{
  "n_layer": 15,
  "d_model": 160,
  "n_head": 2,
  "n_kv_head": 2,
  "head_dim": 64,
  "d_mlp": 640,
  "vocab_size": 8192,
  "activation": "tanh_gelu",
  "norm": "layernorm",
  "norm_place": "pre",
  "norm_eps": 1e-05,
  "positions": "learned",
  "qk_norm": false,
  "attn_scale": 0.125,
  "bias": "none",
  "tie_embeddings": true,
  "parallel_block": false,
  "init": "normal",
  "init_std_qkv": 0.0395,
  "init_std_o": 0.00723,
  "init_std_up": 0.0395,
  "init_std_down": 0.00723,
  "optimizer": "muon_variant",
  "lr": 0.00727,
  "beta1": 0.95,
  "weight_decay": 0.029,
  "lr_head": 0.00615,
  "grad_clip": 1.0,
  "warmup_steps": 200,
  "schedule": "wsd",
  "decay_fraction": 0.913,
  "decay_shape": "linear",
  "final_lr_fraction": 0.0,
  "batch_tokens": 16384,
  "seq_len": 768,
  "doc_mask": true,
  "train_tokens": 162300000,
  "steps": 9907,
  "dataset": "wikipedia_en"
}
MLP neurons of a small language model. Each row is named by its layer, matrix (up: input weights) and neuron, and shows model dimensions 16-111. Each number is 128 + 32 x the weight over its row's rms, rounded and kept within 0 to 255.
A block is one neuron, or neurons of one layer that tend to fire together. Before each block is what it responds to, as a language model described it from the Wikipedia text at the highest values.

Second word pieces inside Mc surnames (Mc-Dermott, Mc-Mullan, Mc-Donald), plus other split names or rare words (Lem-on, Mill-enn-ium), sometimes the word or punctuation right after a name.
L9.up17 [133 121 142 105  62  68  81  97 172 157 113 138 131  85 103 107 122 155 160 131  93 100 143 177 138 165 184 144 131  99 179 103 126 165 151  94  70 149 114  80 125 159 173 133 125 126 125 126 135 144  80  99 147 156 180 134  90 141 144 100 120 143 165 135 121 132 103 140 168 122 113 125  67 164 122 189 163 145 143 118 178 170 130 103 125 159 106 109  90 167  71 122  72 121 186  74]
L9.up130 [147 151 149 139  97 108 123  54 105  96 208 127 161 182 111  57 113 146 112 115 135  99  88 135 166  77 135 110 118 100 136  92 117 117 115 108 106 149 138 161  93 126 145 141 138 138 131 149 120 106 123 130 148  88 184 100  90 137  73 194 139 134 105 123  97  93  86 114 138 119  28  85  95 133 130 139 104 197 138 134 134 120 182  99 142 103 131 109  84 125 170 202 196 149 116 187]
L9.up247 [ 98 134 117 131  92 154 138 133 127 127 104  64  89 119  90  62 132  84 108 115  98 150 166 111 139 170 186 136 159 123  64 110  81 110 125  65 100  98 151 107 133 156 137 132 146 161  70 128 101 118  83 138 191 142 190  76 119 162 170  98 151 137 128 106 126 122 134 107 132  92 175 118 106 151 142 213 123 147 160  75 155  91 115  99 171 135 178  49 100 166 131 149 129 179 165 140]
L9.up286 [ 75  99  83 131 139 108 101  91 122 160  87 145 128 129  93 108  72 100 192  88 101  65 175 152 154  76 110 135 134 154 150 120 118 136 134  61 126 140 159 137 105 158 126 138 103 195 139 170 169  66 113 140 161 194 168 111  86 153 121  96 116 139  88 157 125 113 159 124 153  83 156 158 146 177 168 151  87 133 142  91  91 146 126 107 121 136 143  90 137 137 133 114  72 121 109  64]

The word "and" (sometimes "or") joining two adjectives or nouns that share one following noun, as in "national and international press", "legal and regulatory requirements", "lawyer and businessman".
L9.up205 [124 132  76 147 113 196 134  82 132 108 178  83  53 170 155 179 177 105 179 128 163 132 138 103  61 142 105 152  78 142 132 175 136 148 131  86  63 135 141 129 126 138 130 135 138  90  97 122 141  98 146 111 135  75 113 139 141 167 167 126 125 162 131 172 111 142 148 116 182 120 156 131 136 157 143 136 104 200 117  90 147  83 102 167  81 115 104 149 112 117 174 143  72  82 187  24]
L9.up368 [111 148 155 112 112 156  77 131 148 179 105 168 143  46 146 187 137 140 145 145 173 137  94  99 144 154  98 109  98 163 123 101 108  96 150 160  50 115 157  87 135  85 189 108 102  90 163 160 145 154  90  85 151 152 116 189 149 134 106 127 101 114 100 142  96 150 157  76 166 107 114 134 112 141  92 108 124 143 124 144 120 184  97  90 141 174 165 156  94 175 147 150  60 118 174 143]
L9.up490 [165  55 151  62 153 133 142  67 198 152  65 121 172  74 162 158 174 133 129  93 168  98 126 166 129 147  81 121 117 203 106 100 161 136 144 157 143 152 170  98 127 112 129 122 157 103 167 137 141 122 101 151 141 133 172 146 126  67  98 125 131 112 139 143 117 146 106 101 175 151 115 110 164  90  71 125 127  47 157 124  85 168 180 112  65 183 152 142  82 133 148 147 109 135 123 132]
L9.up552 [150  48 158  94 110 130 129 116  90 145 108 151 160  79 138 144 154 160 121 172 147 120 169 116 193 109 189 142 159 110  86 105  62  89 170 155 109 134 118  97 130 107 165 112 128 149 210 119 143 130 127 148  73 131 161 107 141 125 102 167 131 116 148 160 110 128 138 150 141 164 112 132 128 133  94 146 132  88 158 105  74 101 132 162 108 127 136 143 127 172  98 155 145 156 102 135]

Coordinators "and", "or", "&" and list commas joining nouns or adjectives, as in "wood and metal", "Heroes & Friends", "serious and permanent"; occasionally suffixes like -ness.
L11.up151 [158 149 146  95 145 115 192 142 121 122 135 112 197  93 105 150 128 119 103 118  92 118  94 137  40  93 136 154 164  19 106 141 136 124 141 120 126  91 116 109 122 116  79 106 180 149 147 122 101  98 134 120 116 182 163 117 103 108 150 150 111 171 107 132 126 102 181 147 104 132 175 139 149 131 106  98 155  94 173 236 146  85 123 164 118 127 150  92  97 148 121 162 122  77  98 139]
L11.up312 [129 101 147  99 107 101 159 147 117  86 131  74 144 175 149 155  72 162 185  78 104 109  73 138 142 133 158 111  91  90  91 122 152 167 133  86  93  93 113 102 141 140 149 111 111 138 171 118 127 112  88 121 153 128 111 135 107  86  86 125 170  73 169 128  82 137 128 148 182 146 141 153 140 137 190  83 183 105 185 158  94 118 144 166  69 112  95 153  44 133  88 169 138 114 115 209]
L11.up387 [143 148  55 186 141 109 173  91  79 135 151 152  90 124 131 103 143 110 117 129 160 165 113 182 121 177 110 127 101 140 117 102  60 176 120  75 141  87 159  50 115 115 127 156 155 147 142 185 175 108  64  76 114  97 118 126 145  85 137 149 120 154 153  87 160  75 146 108 151 120  94  73 135 140 165  23 153 134 150 115 118 136 156 102 110 140 119 154 169 191 163  85 134 114 122  96]
L11.up421 [130 133 117 136 118 100 114 181 135  92 103 183 119 223 142 123 125 113 160 106 137 157  80  99 133  81 137 189 131 175 114  78 103 141 169 136 123  93  98 100 108  97  82 107 134 148 140 116 189 176 159 118  73 155 109 128 114  96 125 114 154 182 189 122 130 148 170 157 103 174  83 191 160 121 189 118 133 144 115 135 136 128 125 123 151 156 113 144 133 105 137 158  29 131 122 125]
L11.up479 [134 166 140 132 171 125 150 147 103  58  95 166 148 107 171 125 138 107 145 175 115 132  56 127 104 126 112 208 121  92 135 123  98 137 141  97 157 122 133 104 144 113 143 114 134 152 180 120 132 143  79 104 133 174  91 147  67  78 135 146 148 130 186 145 123 112 140  99 178 171  97 129 132  90 118 122  99 119 147 114  94 147  71 152  83 163 138 163 100 138 122 158  50  67 175 168]
L11.up497 [ 89 133 129 145 148 156 190 107 142 127 116 132 124  89 144 187 229 155 159  77 138 117 162 147 102 171 154 176 154 132 139 132 132 183 113  82 145  75 177 134  98 117 133  85 155 131 173 133 103  93 100 196 150 145 111 144 171 124 161 107 100 146 160 175  87 157 146 145 117 107 118  90 150 155 109 113 170 157 131  87 106 101  84 140  93 101  78  77 142 140 138  88 116  67 108 158]
L11.up590 [117 150 117 106  85 182 129 179 150  93 165 140 117 111 157 150 144 233 116 131 175 174  56 108 127 168 136 126 125  90 103 132 141 135 134  96  82 113 161 105 157 119 200  67 111 156 128 215 103 117 109 124 188 177 107  70 136 112  57 144 146  77 174  93 116  85 129 126 158 143 175 134 150 161 142  84 143  79 144  93 120 155 116 154 133 149  78 148  93 139  63 168 112 112 151 149]
L11.up612 [153  79 102 122  97 118 153 152 172 160 121 148 175  64 151 130 149 158 158  44 180  76 131 119 161 102 131 100 139 143 148 119 133 112 155 124 110 167 155 138 125 113  92  55  72  78  98 127 152 135 115  86 125 125 145 110 141 132 141 170  83 131 179 115 125 166  84  50 136 129 127 140  99 186 134  83 135 172  98  95 135 107 217 105 113 158 143 128 111 169  76 208 104  67 148 119]

Fires on the token right after a sentence's subject or opening phrase in biographies, mostly "he"/"she" after "In 1914," or a verb like later, were, include.
L6.up243 [156 143 115  83 198 161 101 184 135 164  84 134 112 134  76 154  79  83 122  80 111 104 155 128 143  83 172 178 174  95 150 137 121 138 140 148  65 104 114  55 102 125 139 167 131  97  95 103 139 139 165 140 138  94 136 109  70 148 138 132  54 152  38 202 215 150 151 135 187 106 140 152 119 147 108  93 187 162 123 131 106 118 138 124 120 126 139 116 168  75  98 109 121 160 190 149]
L6.up379 [108 147 176 121 131 120  65 159 209 106 112 152  92  77  89 120 125  94 109 142 126 126 104 127 129 100 126 168 198  86 154  80 102 145  98 172 104 146 143  90 122 132 165  92 117 126  59 173 184 106 105 151 101 187 118 165 142 119 200 168 122 111 168 138 110 154 111 132  96  79  45 116  72 106 106  50 117  95 110  88 122 111 150 117 157 155 149 147 168 107 106 181  91 117 182 162]

The first word-piece of a surname right after a given name or initial, in credits, election tables and sports lists, e.g. Bor(man), Bur(ke), Whit(more).
L11.up73 [ 88 182 131 161  70 116  90  69 117  92 162  87 145 147 167 103 157 142 152 114 101  88 146 135 121  83  77 144 124  82 129 116 166 189 149  84  74 122  81  66 127 158  59 152 118 146 177 167 163 165 140 115  99 144 156 207  75 127  81 169 153  62 127 125 140  99  70 160 129 117 114 148 129 125 143 130 134 112 138 158 156 124  99 132 137  92 152 127 121 106 191 177 125 164  94 123]
L11.up93 [ 79 159 134 156  88 186 108 103 145 100 198 103 142 130  59 144  81 111 156 146 106  83 145 140 115 155 141 163 123 125 123  86 183 153 155  87 141  83 117  80 146 122  88  96  93  94 132 118 155 142 105  93  99 135 206 111 144  96 107 180 141  90 123 121 157 173  96 150 159 172 106  90 118 156 172 125 117 119 109  86 109 227 179 140 153  88 127 128 127 113 126 153 133 110 106 125]
L11.up276 [ 97 104 179 173 113 137 142 106 154 108 128 104  77 130 130 118  79 200 125 165 114 124 129 121 144  99 125 167 151  62 142  76 205 214 127  94 135 120 113 147 167 126  98 114 105  93  84 142 161 127  83 158 132 155 125 142  88  76  79 172  98 126  99 101 116 105 113 143 131 138  89 154 126 203 128 140 116 110  89 143 115 188 187 144 105  75 136 143 159 157 139 141 130 123 137 151]
L11.up424 [111 115 115 128 126 152 155 115 155 152  87 173 180 120  88 132 185 143 144  81  78 105 111 154 132  99 124 181 128 110 110 143 150 196 123 154 148 173 144  40 133 120  72 104 119 127 112 145  88 180 132 121 131 128 179 154 144 128 122 175 143 116 121 118 141  88 111 152 131 101  52 136 108  97  88 108  97  91  83  68  99 138 183 123  62 125 115  92  98 130 116 104 108 124 155 143]
L11.up462 [151  63 181 144 115 131 111 118 118 106 139 104 129 139 133 128 109 123 153 177  81 130 143  91  89 119 108 186 167 125 151  81  87 151 169 128 118 126  93 127 131  61 119 137 139 140 111 153  79 147 127 192 122  97 174 135  76 182 154 142 152 145  96 117 147 111 147 148 130 100 105 167 118 134 136 117 116  94  79 124 181 122 160  91 102 141 151  76 131 153 147 122 119 114 105 111]
L11.up484 [ 79 170 118 134 116 201 121 135 186 101 143  92 155  94 150  99 123 113  97 157 115 116  94  81  68 138 124 129 159 183 115 155 207 147 164 135 112 110  81 120  92 107 140 135 106  69 117 154  72 138 135 120  68 127 166  50  98 111 102 177 138 126 118 130  94 122 110  88 172 106  92 152 129 160 156  95 148  95 197  65 103 144 129 133 163 112 170 120 148 140 119 135  93 116 134  69]
L11.up604 [104  99 130 127 130 142 152 113  85 123  67  71 119  68  83 140 115 164  84  95 121  92 122 185 109  94 191 209 180 119 119 168 152 183 122 187  75 146 112  76 135  91 135  77 104 116 116 126 106 145  80 135 105 123 180 145 120  85 113 139 167  82 159 125 168 121 181 185 155 154 142 117 120 129 170 116 159 140 152 107  64 122 114 115 109  97 184 148 120 129 135 143 124 127 167 167]
L11.up626 [135 137  77 140 116 163 122 163 114 107 202 162 124  99  74 128 118 170 129 117 110 105 101 112 173 123 108 114 108 105 178 108 163 168 148  84 124 118 153  70 140 184  66 104 126  78 111 165 128 145  98  64  78  96 130 115 151 161 102 165 147 109 107  63 136 158  73 172 101 105  91 140 134 139  96  83 130 125 124 102  67 146 159  97  92 163 152 128  97 134 104 177 164 168 106  98]

Commas and "and" that follow a noun in a list or pairing and signal that another item comes next, as in "bonds, warrants", "academia and the community", "harpsichordist, organist and".
L6.up75 [130 143  78 134  79 127 126 139 153  77  60  85 179  80 173 144 181 126 130 120 127 186 138 123 106 150 142 105  95  88 200 127  81 166 142 109  93  51  91 157 104 117 157 110 170  79 164 102 168 122 171  80 165 130 150  66 152 128 104 138 149 160 154  98 131 120 178 150 127 138 151  85 149 163 126  95 120 123  81  99  87 147 156 125 143 152 134 109 125 130  90 114  91 127  89  66]
L6.up356 [ 96  87 132  96 119 120 137 145 112 113  63 174 171 117 138 168 117 148 139 121 106 168 106 105  89  68  84  96 128 158 103 156  84 186  84 185  64 185  87  89 145 125 103  70 152 128 162 140 163 100 110 150 134 145 186 101 153 112 122 135 148 160 134 140 181 142 124 135 148 147 150 107 121 100  95  95 189 117 138 116 118 103  90 130  89 133 161 157 139 156 153 169 153 119 170 125]